MLP neurons of a small language model. Each row is named by its layer, matrix (gate and up: input weights; down: output weights) and neuron, and shows model dimensions 144-239. Each number is 500 + 50 x the weight over its row's rms, rounded and kept within 0 to 999. Numbers have three digits each. A neuron's up and down rows have the sign that makes its largest values positive.
After each neuron's rows, "fires before" lists the tokens most often just after its 100 highest values on Wikipedia text that the model never trained on.

L6.gate450:553529444416477536495571559498572520453434472524392622451505554434532554445505493547512509539487525468530537511547457604569464540369498472481459525521597548565435604468478488474545531508528533503509476530489505563497544512417524516540457389492521425509511492472387469461547487492359566465
L6.up450:531532425533502497529517565510545554515450473472479552475560564471534450474545572536491509581424544446590486503435440578619472493404525487539479553541630521519522551483488534474572467479614510440429491438528511569590492416468518500579489478485523543453512551514484571507461508547386471453
L6.down450:486469608432384463495524545525496534494491522512473459516447439452514563536467556501466545512502558489544488453486500566542493565482568532579512514497411512559428504563447481440446528349544440511521457447462585525487487458457562586588502583550522392516479452550442452494579453384552484512
fires before: "0", " |\n", " (", "2", " |"

L7.gate495:469479523569485512521536557505524446491493476564456596510451506513546529563593479467550487464512485595372521528447573443496441524515453621545466461533517496488465535515515552502478579507500540456517491552552435507547531566508499500528573509438450505592547538468597437512564541592470453636
L7.up495:534523464557457509508519509525548425464472592587442495546489534416530448497379467442520518500504530355463522425556531491445407435542552447524548415493558437567484530479516483573377565567429533443434426472497452542576414442485537370550492553519500565446510552551449536562503516472481577523
L7.down495:515514493447517440537575442648456588460476466479473481498453587520420490593572544559567535535589415458546493458445491542494427436586618480500505505422520499546499513439537585496432490594542477510465477514463491467434465575505581435504478423414504529435510450540431488478544546522496502587
fires before: "3", "ion", "ie", "2", "e", "u"

L7.gate480:467463489551616400541504551503561411542471501483458463481438469545476485476535487435522486476475479467444527483614531548512441507499511548475468421554473494492490522476545442414584525469493508526508524494540475441516588451442583466476481535484428577423586482463540472527477456495529562387
L7.up480:525448535497460614558460457584519450474553555538467480514523463555413533565493589586459491539562450578574387465465515524478553469523568548450477555487502437521492483469476542463589535502559516499471585550495619494529435559477565475475499543456504501557427569443597476571478437436503409530
L7.down480:435545490506556467469449602376576434475470473484422616454473449555479404464468434488550480455590467548507501518572431440416436525407448489499492460466478446520431462567523446484479538499443471475479483472537501535502619485551537495527496459535450505484521607497461554467537502458480528454
fires before: " ", " as", "0"

L6.gate652:546500506556569507536534486403493413492457449555493528503508458545581505513569483478427547530493482489433507496524491497538490494414478507578586538466496607468424600572529464552514447541468442505528407411510489524556531421573615472544535556560414517559410407531452505485585411499461436526
L6.up652:500445494491528502481455508522419505500550561546405567456472483519466490572497527625456498537505469525485458469507480490505431375512502451541632489470397448439475427502523470503468474606551375574460500420528459476530421423552516481493471476483449508547435518490543493497510417471505474565
L6.down652:468551439484427502493466584507484527438439531437472453475405494373531428533493504555467465423598465464517434462519448501454448509518444481499450420529584464482417536514494482515518387492563365478503430496511528438494442511457481534435498556530548464433474567474580508441484539535496470576
fires before: "1", "2", "3", " ", "4", "8"

L3.gate469:550485526501592399444480502512562396436482407472606510478480466458509441440465385515509490467472557582510456528508596477514408433467491383501521461545478572352461497469510549462484533503443535553526441484385547499503529519515587541436510470536478563470483454511529491493503452530463377497
L3.up469:521523528422549540439510503480502439471473419485490445464601593468539439450519485563460488453426492474499556434538511562467522413399607452517504510481512558494506583531535531409491532474462526617449497481413529451534488505498558591538475510491553587430506493518522512457444458449452433558
L3.down469:562479394455549462566466560485597512568611488435476476537458410438462404528461435454503592471486520598524509437462568495463596492500461437494478507530447531571508481527577590502483555558536548526538500480512430552525541483482470521373462542516509555510450477529496530501599492469518541448
fires before: "1", "0", "2", " |"

L4.gate593:522461482431558474460545572526542496460429487509521495549526425515415557451561488509435450548447562519524492468582499544501465505474408565425558470523537573444399549579545412569541449552432397467493526530531463506537424416540549507394479498530482556515486507627446530482486439470487487468
L4.up593:449481546511456505428535534590455453492501430484554529480444486453520525502591556565447526508469439508459445466589427514502418435531496500386492541453471564493388565507499548546531441501482429430437486430515531517444469338519441461427503512483444561463500448558495493483613480505482434403
L4.down593:505567463460532438510502498434506560488442523456485520493516443586425479498467467451464470524498499532476544522435477626533464565463502535514522522533592445462344521581453477523602440430504449560548524471489458441458555605486556463435509402547462505479461510460538529466471494503438370528
fires before: " ", " the", " May"

L6.gate337:482471462498501529460481565479460442475424504474519447514521526560521460437479385511537459529526507505609511539506534571504562526537433508511467565537502441579513593471498522478442553482414550522599542443468475614573566526415516480440560575525498511405397501532552473498540502491420484536
L6.up337:483507460511445509555461477517583528570563494504399470565502475522439498434521437507531522472493493544588417514585610580540501540470523530503481520526505362574511578481430514467495489547465604506467478441507460468571523592538527510517439475518464496492502535584551537477538400508527468489
L6.down337:526568411425568520557465516475454464597451518515490473543496497501488521479458509532470385479538475559543486463560421543470613598512527583590516583532503426495464601494536578455452464433446513495538521517565491506487534491498523471485472526572553492536439555507472575530543473449467484507
fires before: "0"

L7.gate669:518527479473444542551501518511526448519505485477535496523519507445440429486485464448560532498485525528506547442514555479523482493605573380507449520390477405469463585570532491454518512510491485537533435494506471467589599514427478574387456572512460528469547544604528546511532427496521561493
L7.up669:549522440488533430486552528460574465509540541491500479423469392474416455552510578565557502510492478482515518410466495534491536530515469352564512581507485524542456483514490504462504405459528523444529565465484518565463435557489460460482458439517607409503560536561557557469528470505503414544
L7.down669:485496454479505529428522526405546514587477464529502473458408497401409500488463386418568477480448651539517532463567561541567544483472418357437371526452478524549453513518531502492468541462492473394503490493580526421506532430517501522545541460541576446491484429608400597513452430502494476498
fires before: "0", "1", "ch", "ad"